config.toml
n_layer = 9
d_model = 448
n_head = 14
n_kv_head = 2
head_dim = 32
d_mlp = 1216
vocab_size = 8192
activation = "swiglu"
norm = "rmsnorm"
norm_place = "pre"
norm_eps = 1e-05
positions = "rope"
rope_base = 10000.0
rope_fraction = 1.0
qk_norm = false
attn_scale = 0.177
bias = "none"
tie_embeddings = false
parallel_block = false
init = "normal"
init_std_qkv = 0.0188
init_std_o = 0.0
init_std_up = 0.0188
init_std_down = 0.0
optimizer = "muon_variant"
lr = 0.00634
lr_mult_qkv = 0.7
lr_mult_o = 3.0
beta1 = 0.93
lr_head = 0.00519
grad_clip = 1.0
warmup_steps = 200
schedule = "wsd"
decay_fraction = 0.852
decay_shape = "linear"
final_lr_fraction = 0.0
batch_tokens = [16384, 32768, 65536, 131072]
seq_len = 1024
doc_mask = true
z_loss = 0.0001
train_tokens = 371600000
steps = 7179
dataset = "wikipedia_en"
MLP neurons of a small language model. Each row is named by its layer, matrix (gate and up: input weights) and neuron, and shows model dimensions 176-303. Each number is 500 + 40 x the weight over its row's rms, rounded and kept within 0 to 999. Numbers have three digits each. A neuron's up and down rows have the sign that makes its largest values positive.
After each neuron's rows, "fires in" lists the words (lower case) most often at its 100 highest values on Wikipedia text that the model never trained on; "fires on" lists the tokens most often at its 100 highest values on Wikipedia text that the model never trained on.

L6.gate534:440548468472473487485468476520610563600422466487527548500435521566460451466493502466506513545496567480591494460567536512536499529495533450453467519560449555496469545475507493424517503509495524510464534476498457482519489526514567490418508445513480555516526520532490518562530511507517419519487540404507457510527477537496462559530432486473471451458593526486541480489448488489540492494549
L6.up534:458584425533444508499484486517580549582457520457508507514485538529513447476525511489470528515491550549473448538497523485464444488481513455537467523503536566457527542526533496536462484532512487489454530548506528497503534425554488504518464520523465584569524498535560492604535434474562503488448485470509482428466414454500529582443446497579516475467462558530517528491457485522551558538540
fires in: "to", "not"
fires on: " to", " not"

L6.gate1195:504483487509546551515523515538498501478571489459428539472480481512498455503507489470408459498524509590463513534512453532519476535513428517527490501492531450507473501517518520460489557435534492495466527508534426469524489508493431524489547519422455504468431517578523502439479525580522464467517519533522575502479582460476539548513488478576487498520470493474572500539459512472421491528492
L6.up1195:471388554456523475522498501534541537486521485460464441462431525461563562508508482493490504486477514434515485504601581469545476527465462436484491520496457513516491481514466563481541460463519455547522512479530501504591489539522533505565518447536532532481502407542484553490572467437513455436425502560500475494460485463456425555496551526523525468492514397452544490583519414556479470548471
fires in: "as", "the", "a", "assistant", "s"
fires on: " as", " the", " a", " assistant", "s"

L6.gate91:466523485566521462463565510504476465541552469490509503539460462469557407486533468460573496563500479497556496507516450524487551490529548496522508444467553459521497458542498439514461493573502481530494466517524530538435485455442508500397491597511494492409520584431446584484527526531440559489475541562407493503503462489523496447462487469473520539519453535548491458540484500488514467527462
L6.up91:481495479557533527511520445504512543600484504524465442515487490509527423510520467541479433479547507425522514524492535566417438545502512493562511462512578556489500518518561560532483460482595484516503429507466534464482484502537473504507479522531459533484540481595460515479538530500519570529506516498488563446500459493519491517437465449418489477523520461537420491519479476530501485484490
fires in: "the", "of", "in", "rural", "to"
fires on: " the", " of", " in", " rural", " to"

L6.gate820:458470493553492519442577511506553463550516508506456578554502476523485527488415482559486490588501558521491520441441517514503394452484486524485432450446503453538637520466511365481465535519499515528477493511460565537479451466543473477486519491468474452538511507497498572519490495501486455475491458475536484541594557569445448524533474453517523492499523503497533563411393476475538500460526
L6.up820:508447435491520532460500573510483573531486552484491533475437515531560509420444489504440513476541475548517549488426432439503548434501492426462550502538530527519518427425517519491565581502540445413505539442444529477531506507568507578504398512435442525586438494496495469515537486518465457553466448474474446440484498449435522500532507466531486487446471513545411487426444457471476519574464
fires in: "a", "is", "an"
fires on: " a", " is", " be", " an", "be"

L6.gate900:453491562471494561561533550456509551437511495494506504492530532429525476532517506502508598516489535505487495526453536501507438489461411487498538478437447534506555525511483505458469453478564529465543560496499461490524518430509526588502489512476470498489447530442498474503484510521473596505555480530523515521491561457544480529504524551523499613471584583483499496478455524478472482484529
L6.up900:485488482482537484468433519491492436505484478470519492489466552523546456575498510510463508581414507514489500467490511470468515523538464433451532473503477444464496504491551438499438487543540439470540526567546457492532553442486543562421461566535537451391382553513522469518458588535480563532582486536500517549565555492562467465576530408467499596494496486460492488487487478468465477544448
fires in: "and", "well"
fires on: " and", " well"

L6.gate940:543478410555483438523526502536502551471577448481574543512459520421526495562497451475573465482486417527486500506520451550491497493458487470547540523481488592534464480493486543466464468502501483550504484536456492491433435461530472460529554484495420532417484514434459511562495497478469530536499538557511515467520484466549527510549497522558532511583515454517520521500491485507463433475477
L6.up940:542449523560500486534456485488585473584502516520467534433455505507514491561548531473438495532539471499513488474542537535407522460467488480546533483510437522532526514586545471485524453509519481528517547461437402476498490537558540542553520532467450470549503474526538554537537527492504530501606510496522526532455454492507503558570531479435496487512523541498472535539491438471530506528546
fires in: "the"
fires on: " the"

L3.gate59:437436474570517482517496497481474512523528504555498415516437451480547453510532452450521462481522496448538464488542532496460513496471558506552486480505534550499481487526504467566541489488463525531497576472424479551576553476499593534483510566464502600593454460571554573572528497474509512513524448544532486489494554477506493472418457471527603445400511517512507509474412518530492511455508
L3.up59:477479498531503466567509454508466541493566456525490510429494470519571426478503523432545570519540480460511501473590462479468482532480568494541499506476499533540472482539501454503508453462556527514493567476523493535507590446518520598549490561525515645517414469561542562519512505490545498486506480519534517503496549507472494504420481505563532475466553576520478508437482503536523495452515
fires in: "to", "them", "him", "himself", "you"
fires on: " to", " them", " him", " himself", " you"

L6.gate935:505491462526559491457522517526461462477454496445531418485456450460533443473502458431504523565519548449488526493507485477457494532540473403501461461568493479530492572534523521408510511471487516472478500510528491485445435484516520538468537447529531597525409545510423520519536465513531456527524548507491489510497510488446557478452469450528550499440517488512424485484507473437512548522496
L6.up935:542458511513497517448517463488513503405521516544477477487463496445439479505469407526457488476500515508538530541473576416471560530510556499386508464502554571414542515499489548454551511527544557486481542506474484478423498440435571508471523537561488530526491433522498550498600539523454421538497472618505547515443497562472536483478528508565545398494563544494541484488497459507533490537512
fires in: "a", "an"
fires on: " a", " A", "a", " so"

L3.gate102:509505476518540468461504491538468564514486478525484494500493498511445481457477541546515514543580480512560492421397507498485495525519416496461535494557468486451407484483515535471502484483489525573516493483508474540596477536476543534506518566518508514526492463490468499498500487519568490509498443445484515510463481503436538436508503477475471437492495504531541436493515479539502566486483
L3.up102:509497454506465529479484446459603534470508490429579513557553538512463503529433480510521421475406472517472509540576556444503510533469480529503456449572483474551517418548543471540497540517474499521503570504429517543537525491473474533503458470432458545564539496540440477486548492516541455517573438466528449544576452496507551536543479555583480454542498599479475571522475494532544490560547
fires in: "to", "place"
fires on: " to", " place", " air"

L3.gate652:485396517480453500480438505478492521564482491522514535367511497516501585494510546463562479544517432528517518521490484487467562519468560513536516502444508481423436498503514492451547516536538494472545476517437450506528491516547478510490448548528538506482543563545426557544512434556453481483492451561491498468548475505592581459480581545456541521472519479470460467453448527511517512499446
L3.up652:454457541450490522514530500417493562490512469538526471439477517504519492453481522472502455539516457489515514522491507524490581470507498456504520492486531535469498501496454514433555465485499522507470528492476494571599502544530516462473457522524480542523548507586469528597462414569495467451472504464485472473474461587611520511510562546455480486452495499466465503462402523488524482509482
fires in: "18", "17", "16", "career", "15"
fires on: " 18", " 17", " 16", "18", " career", " 15"

L6.gate1040:458430490457566507490464489506474505479509486457482462546478442486486555514550492498452445430543474516484513480482590536564501578541510510500508511495473529515476459523488569431543477509487523544447565498493521549514437507520543532506472453555557499496573471469405545510545525520536527579530511489559509495475432528519531507488491492457506501464551520576488458434489492451488491505509
L6.up1040:572482501469471561514456486476464479446452520520477471502489508531483514489605491531485532505571486525497550485592499535571545527466474496444571475563561483449437505486507492470513512461474474502507508498354511500470498591500496463538580590486505574515538480568539539572513542558430479494542482515503485543542482568494481495533506548477531472506523543499447415463531414534584481520505
fires in: "and", "for", "of"
fires on: " and", " for", " of"

L6.gate178:448493516482458544474548441574463538491489438523494584545493446467487489528507419455520490565472548492502587441450550479430559497483497502489523487497487546488530598540499394557552527501542475518542525428524489458545433518442494564528523523497550457513543485536446549375532485573515553526485535577480568494493448492590493464516524547460492482417504495510527461555504609495570530419518
L6.up178:519541485478490482483495478488561526478438481513506494459532479515480584556463451429547505472488453494452559448512505500517471430438514506485520554438485554436495491413429491516542532525440506507527515382530515453549456532474458533543469509500493490546405520464504454489498522479508516492499482511559431571459488476483511491521410579464499492530443469449504458497452503533520515422521
fires in: "to", "of", "a", "from", "by"
fires on: " to", " of", " a", " from", " by"

L6.gate965:516493494496523540503507453512450499564520501526419501471408494513543539467531441506492479506511464461491506498567550526455543458553502479490493486612479486493544487524546521522478509474477519473547499539471513529517449536495521509450464475483458454468499554504443549513600494534461478465495542494456503517434533521525512410500564453436493483464493500494483500454508490518532449539468
L6.up965:478514484510529529540523427519573470440475427532524508431413398476537486485511481582431466485538573443501516552499435485516435508509516500523487477489587494501484479463538496466423475534463508555523446534532522497543401520458485426500536535513554462475490437491464478427462442487540440468513451519545508501477521471460400498529546489490536496474512513531528548555492405434463473549516
fires in: "in", "of", "for", "at"
fires on: " in", " of", " for", " at", "f"

L6.gate758:499427441452563592485533535483481489467517533511552546443480480442539495430501575440525526569553500569556493501490493465549402518473557466551510507492548489531506502550491501431534478520571547465549495526517363500508550424493482498517512494518478528417531472562479463487521473483504509408504549489452558572513505538500463539498468415458527420497419431542481432472546499502525468483522
L6.up758:491457455448549475463508541464487553548484497576497553499557487435544449482445480566532495524469504477472531479445469489462512490467411515541560441499626455536455533539485481524495496555511549425508459474484402524423556553495532507464504479527568519369433545472507525450514450564510489459560555483448559507486459512549498579540541435495545479522442481495509405407503501577486526480495
fires in: "the", "get", "falls"
fires on: " the", " get", "ing"

L3.gate901:443519494477519497521467501465456496496430523478500546567494520527590492455456433467515473543553519473563499476476515532461475563533531504508559459434528499530551537507531527464480454532508497478514447522511534549433502461479491492537531453524469521488530490569470523503490471406543552522524525524454468601515472408532473531458441516513475518557484495479458463503552457540408527494530
L3.up901:460522528535439485401562473416395419444485523431525549583563468476527520480508533440521524444525549474530441455521508479453459533417472586485522464424523433525518415474528552518484451484500560410491499493475478460502498580541420507449562469523477506467495524502553454502497502494435518538524488535472457535515467498518494473504500478456478458596542465507519562502541516511533501502427
fires in: "be", "been", "became", "was", "were", "is"
fires on: " be", " been", " became", " was", " were", " is"

L3.gate692:530522485456514552531488525443528445474533479499562501487457514504474474517541496547474509450459483544556541461492505452494482527511551505458529476480516510466496527514480590469404485487475432427482555502511512498529473511457522516548457514529515540460452497513462530463498566510440516441475545478582555477546502576537433512551543499544438524486524523548463518381521582492491460463527
L3.up692:478560495483540522540431537505438471514525479496480518533493416492508478498577504533479507480498481459518551444466534454461461466487522507451573446504515455494555504475534531543515529435462495436425506548589563530505456523483501447496483509511458524448468507492504453465532439540364523434522511560528513490511454521537541515546513532510432510474553484544473542441466546547505499496471
fires in: "high", "highest", "low", "suffered", "caused", "particularly"
fires on: " high", " highest", " low", " suffered", " caused", " particularly"

L6.gate834:487482473579505483497446466485557389449550501528515557614449528508546488520528505530476538561488466554472496524539527466470489541457461472497537464457497524526454440526570389500509505544495542456512464530506523499530485454557505448506515459420420504511483526439500530442475480511507521580549563444494546556496477515495487515465499566528564508487457555560489553459474513541439448501573
L6.up834:432446516453505528489470444489470452391555465430559510578444568560509508437502492523483526563526543500477510523538513488539482494490515477608479504523565522541439475468546464494563497488505459446494527480502566484470456557560505498523546490431528453471485424447501569498532565512391488556528486488511553515449448547487488475491518479549458448472464532548578496443496519505443468534564
fires in: "the", "a", "of"
fires on: " the", " a", " of"

L6.gate1019:469461505517508560465451501466436562497480459553484470482481491468499457545550508473494379432525512528461504522389436480525548506509495511474528536485530532464525447513508532533429493533503537475481489520516462525515476499516515495440477517540525569516460537539539487490474438492550499472537425514489562538454595478485507465494521514450536410531470516519536474464602428486561587530494
L6.up1019:488499531581506543516496509498534540496507538449529551540447494490501470472555476567470428520460485492463465543524562532512502447484502512524536520465495508488449554529445515514500476517541478507506479529518526504569586452437539487513542457508516444494487493505515464543497424424460478491546517508567468483517431559383535520423473523460484481601476456463568548425513491502445539447480
fires in: "of", "on", "at", "in", "as"
fires on: " of", " at", " on", " in", " as"

L6.gate443:470478557441456522519461459540540534539493504434508542432535524406527528514563482579541524449530563506496467499504517521495466560505467448543593456485529529524489479495492526536486557504445525550523508464493535498470508485410497559430535544517423538522519451465517512522500518507464528504541598456475506447454496485472474501542570502550512514557495497484457442494426546524437485442492
L6.up443:463484572514465458490516558469477484532450474491469550559434547516497530518448476556533417386558467499503402457481488446537465511585438502492511459532526511568472487479485488539450502453489490492554450531546569536476591485469487517501591497474446513540500534466450511489545462533520508510514527514476485437480482577475500477549499488587445484453458502513496493453481481472414453546515
fires in: "was", "the", "that"
fires on: " was", " the", " that"

L6.gate524:467531534439502536520444464431440538587452532495491497457506509474461529556456477449463492466486477526564499538505429541434454490467505445548543468556498399453451532483551471531483468476520484440513484482485469476523483497472530494448455513454539605542484547500486586543530524500558501565509445519565466554427434508559478492500514554543521525515491468567526487536484413419499527446478
L6.up524:430501561464494455500435382517494527521527467519476416504616445512471405486523501490544412531530438504529529513502428542371500442487477523472464425534514487502464580481537516553486476529521557530491539577469491570593467525496518522508433503574451541531552540551423504484551500541421505456501458439477479493482454501513448591455442481477514534509486425489551549543502456519488509490536
fires in: "to", "of"
fires on: " to", " of", "s", "ly"

L3.gate1001:510466482585526478514479437531564518445530444500517515526446539501545452554569503533483451498541426463535542559445474410484553552525486432471511556530430472535538457468551460534491547553561466496485505513498465495532537509471429513526497535464500518474535514522460508515543494573505491488471481481531508543471543518555526484463562485506556565464490554494414629514452476515415498524546
L3.up1001:499558458509468459510562455556482532514466437485467468418471470483522473538587454572538487509471519549445490510537450429450475469529563477441578498490494516477561492505567561573506495501499449484491456511475536522441544527525430488531543489505521553525580499478404528442532461542507435541474503471513535482492609563538514547531504496480485450536470552522514557486493518515475469514593
fires in: "high", "highest", "top", "higher", "low", "lower"
fires on: " high", " High", " top", " low", " highest", " higher"

L6.gate848:528488555513489499501473474487468458520485514510503504447484470510486454500580449540413484490536434604498486521492497513565503451479476538447489504485483554510503552526545535549571556503544478483528488409494496555430525475464605471469557526496483441485434508557471490487522509449485485532477474468574518490541564478501524574483521480515548536497545617460469524470511547451459491504547
L6.up848:464498471494456509440513444542483447517482488443465582511511471511564511531522503517557477490555560559564470461493535557475565496417583501543532441474457498549553566575524463530530525486500449413591431475538461470505479484503510426430476512544481481491429479486584480515455419491495453478485494510602499470535453513543464503471480461458559467467545527440576494527515520567505509530480
fires in: "the", "of", "and", "or"
fires on: " the", " of", " and", "ed", " or", "ym"

L6.gate98:469531590490512543502473435520498558491541448452464480401437532489438512485424469528498526460535463502525529523544484504521490500407583530531519483540481459578434518495505448443464486490505497519465553561538477490537468535500509548498461528602473546458507514567533489509523502430441549454445454492520473489554457518462411539482446552454507465531491541479462512425460546496515558518535
L6.up98:428526570444456459490507466521466547553483529487444468518488481488480508500442437536489476550528482458460411525553474541527472489477642504515486472511451437533412538498443467465423477430439503514476547505490504492537569558482469524473479520475482491479514578496491517491536531454490516467481433475550486513495510488422457437488482484514463495571422491518424504458502503548552484527453
fires in: "by", "of", "in", "on"
fires on: " by", " of", " in", " on"

L6.gate863:503507499487447508542516537473520564473530515455443510408493484461467588522529450541539503514518572509533439498485521506537514498520465456406506509493531560568501397570474517568544545516516497525467453485559464446498531586525455538494540566498551492484545457446489486534485519498498562427516549525539451431485542497508544514452508534519428527469529546437473489483470485475409537490443
L6.up863:514473470475511488521464523489476566527503466479475512542559497512446538499456487539566458492559596530514429562498552486506484501539508558478502432504536551534472444587500513549485551515506505499472449483594481468492540542480507474502472537450569494534535467524509413443532563501444428467499465511469479393426561500605447536442524521504523491509495527487474494540503513547486487555534
fires in: "of", "has", "are", "had", "have"
fires on: " of", " has", " are", " had", " have"

L3.gate143:514491576452439488502535458525418481462560533499507506476444470505423449462545487451464554500519457421464493464480531490568473539489529504410500450546469465484578491481517569415485577504521447468520508534521448482431504552501485524500519487571489507455548535462501536531547502564494546473522511476472454499463420489580484481526476570487487523511477432485437491484451431588461510481534
L3.up143:496570465439411478490500534465542490478526547469526473504535500438539502492479494500526525426436548447524488516577520542446462479438454536499506512495501495498477483507543457510517524446443482555565489528511480482463471463511585417584515489512522505539480458551563509609465481555508523491459537513403474559499520524510546486575426548533477461487519532469508519452514445514481502443484
fires in: "1", "2", "goals", "4", "3"
fires on: " 1", " 2", " 4", " 3", " goals"

L6.gate621:490535477529558544459552548476529532564540502554462451484497496466504472535454468569538501466498476506556510545464472595517489545431485453521488490494531509502564459583532557474495534516505492488518463475515525507473534407427532458512522544392533552514457453447556551537480452494471464521501516517529490480537484478484519431533513548490545525474529531590442489552510560537430505512485
L6.up621:461532510509529451454508563421501483474538531534464478471497514476523548502480523502516509554440460518555567515470479498539551468580499482473579582471439461508467415517416492516510432519445551441507471463558472488457404471509463494505556480520551482505458418424499499523516463552475533497529568501408458506489549504483479571494519489482489548398545503554542433576489510420538444513555
fires in: "it", "film", "which", "series", "album", "that"
fires on: " It", " film", " it", " series", " which"

L6.gate651:496536519536439454454511551504475456426539527447533517521500489464488557559534552445509502594508497543521520446530502439559475500510487516527501474471510515483521500529523523543538604464522450459624427489541441499449510537553500441545471510483493614544527479484537534543492538508479502452532518548513478537549532502512489488473512527506524525526475465456518543468473563581438491523534
L6.up651:420484494552468485517449470496459470473506453521484480516455579508541522510553543493451488532568566501488549571492525484558474527494503498466500547508472540500507502527492497462572547495496477451540486483514505519461520471437438524482457557457567514475452461480554522437545514539479546493554490503503460482498446500481521550483485476493485433512483502504520512516525437506475515413546
fires in: "which", "be", "behalf"
fires on: " be", " which"

L6.gate451:617500499533475450528511514563464510484525530420539433500492501508526511553501532551468570525498480521449433505457529514540489523466473508502503520510524507520429486455535445515487573480496462517437578480572525468508528432470436403492512509524500560599470526506479530402505542498454464449502459574509461448544528534545446522592523527475516501477519534487526470501522448550498530501471
L6.up451:539458520507511423502453524479543531478500541524551452443507479573472425519469525576524503490487471509470508486518523561509471555476414570493508471538549495507483523557576420534498518550447466494538549456498466401499462451465528513400479547481512452590482503507423483515594541471559552458445475468494412493489495507498517539510473478516488508494507477432527542516468502494553567506554
fires in: "2015", "2021", "2011", "2019", "2014", "2006"
fires on: " 2015", " 2021", " 2011", " 2019", " 2014", " 2006"

L6.gate1071:455415468564542579460445513466395483480470483590448531471493434426489502509424501510511508442497550530399421469465572527442447550514526560449448529511437479590447482433484472499490513513440455489505581506471529437482490562487459503474437471426536478450490515472522479497499503473533488485541484573505419540454530521519439455458472512493526469565525538520514509477559487454474482439479
L6.up1071:571511421479450553523515532556563518471486549513498495499493492499472513504498461469476515469511499485512501542508503474597450514446487516541450485553550520557516546497485573502519494434506588532425473527583516543552447521440508512441522524452568474519529490449515536434523398419543463519422532534531511408517563518517533502498505427514511519516499546472412472469535545543455486492448
fires in: "of", "carvalho", "auxiliary", "caribbean"
fires on: " of", "val", "ux", "ib"

L3.gate197:564529486517506485531513488429505517534513527521579480480559526502503384506493485521532476472530484507440420454516462423498437431394522490530564430514555491504516603548458486501484466539529496489452449493555466517525427490542532465480447573490515489489538482506506503574479513497488511577469546500533528510488485530529441542430467532496503519532430467558491480494549510482498441453525
L3.up197:546563521533490490530575427485514538511491563478514502433567524490435410484495515502511506453530482494442473473528501483529495438447526469524536496442576565463544598485485537543430499484496462411507466495523461445504498480461548513491469509478497476465555498444543533508481507496557472529541507537512542468484478547506508562488490508440530543531454477537442470488530499417483429406511
fires in: "not", "than", "or", "never", "even", "soon"
fires on: " not", " than", " never", " even", " soon", " or"

L6.gate244:538513564574512490421488447477497525534470469464436489558480551437469498461510480483478579479560492548582464461452517494484519546572544500474570470519455500482505516499453481519458431484494432461479470498532497471477455489473457538471563510509467546533537526442511463481432463541525484423521430496506473504511520536613481532548478506548464480469474492461517487482431548413447583500504
L6.up244:530465516461531465484469475545535474487454546480470487424524488449478476427470458482441496487512590502484467453443479453539507510444499537526485388583525445530492445576508494572421509510521477474522454478566517525556493468437425515497510467459545441496511510522484429514531511459433513493510498528532504491455570494559469511543486430508508489478436505454513413485475485454465550468495
fires in: "is", "with", "was"
fires on: " is", " with", "na", " was"

L6.gate492:516531514498527510529460515497516579588541462470481513523498563478506477436516579547498533454502555452505472411541519502549513497508456499422501452496475573543522458524521470467521532463507434575517497537546565557422455539496492527502463538535458521491540474540554550453467471443556386477546508430490474447435478478450534475482490503485487461478480515549477537505522442501555497500483
L6.up492:514506418518495520468486474473555461527516500456486432503543529495524500509494533418522518550620591497467414490541515458516513438447457469465507472538487545481558462479426436580482501484502415571503516596479549607467511450522520487445521580458479550477465514533537473559550462486498449490442536537486472478517471484476488564486471492559487495520490537473466575478439487532634434488529
fires in: "to", "would"
fires on: " to", " would"

L3.gate291:535521477482494548502516495449573590509490518496594485455464510470457492514532530510463563530484531423518544561553430494517475511474524462444494525481454550531469510556473529510519474510501549504485538491498470524509500438504529502562497499439506445470444500486480543475515432463525498529553472492508424593452523484399454498459538487561479531504506475485545518562468523513485594402505
L3.up291:530470500540477575506470494533538590511496530468498568469486554442549553446457472476485453586459515530516499503554462499519511480473512507515441563468460531607495501476461527467527506496442541465508550479455431475499504543558579583535522527439387488416472504490566437465436498498554475539548509485497585514433417483471465518477575532495466512540529512508460455503548506472507520435558
fires in: "since", "until", "before", "to", "where"
fires on: " since", " until", " before", " to", " where", " Since"

L3.gate280:517516550545512525504494454449490473408490445539568552527437455483431485498555493480472470485478470507491493517451433501449540448477576499564531544475493510495512495477514489540444537471555590441570555536487483558454467462419488551525571572469524466457490496462541524547431556470520520478423489514487566519501487510556511437529552484489500491486435494487455460571516517528501551484469
L3.up280:466525495516514515484518484389470487382491472579523555511449525441470501476513443523475479504526473501508429522487517552432542390551555471558500535456580505535506516506522538522484484486528544490553484541464522506451471528482483506562531554522525462476461514419533503561457534456556457490433518487476549474544523518550477477542449534447510510559448441510535495521473468470409566511486
fires in: "1", "5", "3", "2", "7", "75"
fires on: " 1", " 5", " 3", " 2", " 75", " 7"

L6.gate781:521540444517593461496532518516461486469417498452493554495537480499494499494556504530512498555470500440513556449448441486530565597521477492551479498553498508570411470561435433445476512481457521472519489478513517489542472540508550518466475530494550467464470450435512483461508538440494552513498464521533504486502454521448537494512530483505525521474477489537523513545527522587508474578505
L6.up781:522487543472516540528442479564490563462453495424541541501544537496536497531524487562506454492487439477533391495538562470490469535550528496471551509457487480481463544522527498471552519539448552506504506412468440440510544518503495450459516451498508452594492388484518503444486514522511481467468518466543514472443494530525462563574531543516503490424475517512519539560527450516516495490529
fires in: "to", "a", "with", "having", "on", "her"
fires on: " to", " a", " with", " having", " on", " her"

L6.gate40:465552478522436518540503543517490456505478434493549495441562522499491526469536480483415515530514447523547461509435438558433417514510536520555439490515449438486477497502479433535450448525534597500505493512552516519491519537500484507525496500533436456487493523539544485464561492577556450510534509506552570564490525470482487475580425482472462488474473539478515582504456550522511490530554
L6.up40:495519503505431496483468552429542544440437438459510445459557483528477495522552432497506530525542453516501517507500462542547438481442511545577443469531519520508466491497475533513463466479491493554478474484499487566509534478476501477459470502493487465504492457528459508465507478490452525471507509524562516454602527527589535545517548514407539520516550600504507502518474431492504467484471
fires in: "of", "for"
fires on: " of", " for", "ing"

L6.gate543:546469539505440490434483526515534418587532487536494478514468493473472491437454479510489473513514469541460514518442505519524550569499575404483512540500398453441559458539517428473556511470485497484528543494541462464432501497448516507525503496484475519559435462491490455527466496495517507504522470463477489532483541500498461524480528523522538535509473474551467529541485443497458566509524
L6.up543:571492415538504501431512468500522540466526531538518506554507447488468522508481636508428357486491508419495473531467523484502445475491583477513481545461521449463385479526511500507458420523515500494464513499541450520490469428524513461507536523480501486509481444523486474511521488434544475426580496514529572494436519534440438438497528431469472501500507556554461540473526465508468543500468
fires in: "in", "moldova"
fires on: " in", "do", "re"

L6.gate258:539482496518496587465428499457540471468443474465538475433473515528514502420492471501456468525449527432448465589450487454551519598472467498523542513474522470417445508486465491496510434498523478536504566508449506535569499461440572479506499475571472468473481489551483424459547517469518502495526492543528425472507525514431532541510547551539525452491490494524527555550533482516457542472484
L6.up258:495429508546527487510501524513565512493483511487519544540524491511564505469405487466536477562496431531523507504549487433540511466525498500462468554478444433455581529479489490512580495583512513568434493506540477507573500498491518490541484455488480589512502516465512551491458508478568561536513534478504496421544523538509438490480475428514469404423543474518442525528431463563441516449484
fires in: "was", "a", "to", "on"
fires on: " was", " a", " to", " on"

L6.gate890:461538436525555513503457482525524507542488515488466515441522474495476506532482497559508477570414484488498439461459517510519551496423535518475523467392483493516459455477503600495502494433501508577564546492511494512466381502483484461450480507543517466451536434550571432512446519532488473456481492472408519460430487462556513426536473528443476506495476493477510535543584541449470456463491
L6.up890:509517469557445475563503443481472453521528547479497597545459556534493559553465542587482460494442537537480487423447511441505500518456464446498537417487462464503494402502499523544542494456470564514609496426525524473499426487464438481455543486462433463491547501527538466536506475514568534565502516459441544457446452498586509482484471560458499467517429544543517524466550488498516459500468
fires in: "of"
fires on: " of"

L6.gate1086:501468481600428557543498538478460526543499456527587511519398457522488516452507471532470520525482485506491474519497541487503488474464476464495539502514531599520525451518586459463467508518521497423540560471523562522557465474506427476508452426536483474495519505488468555582499458518521540425433560439480543548528458450516547507396517477487505523485565509440538483403494460440442504463502
L6.up1086:553536469483514521505529520494544498512507482471542437448458493520503527465530508480486517477571487500524509519469564548509573480521527438447520513543468578483503509470485568519568478560515504510489505509465560472462554538516435467503520496523584476568543477531556443476499465406552590505525536509536454515529498511421527512445513445482512563560480551518427440504436518509438527522458
fires in: "in", "for", "throughout", "like", "between"
fires on: " in", " for", " In", " For", "out"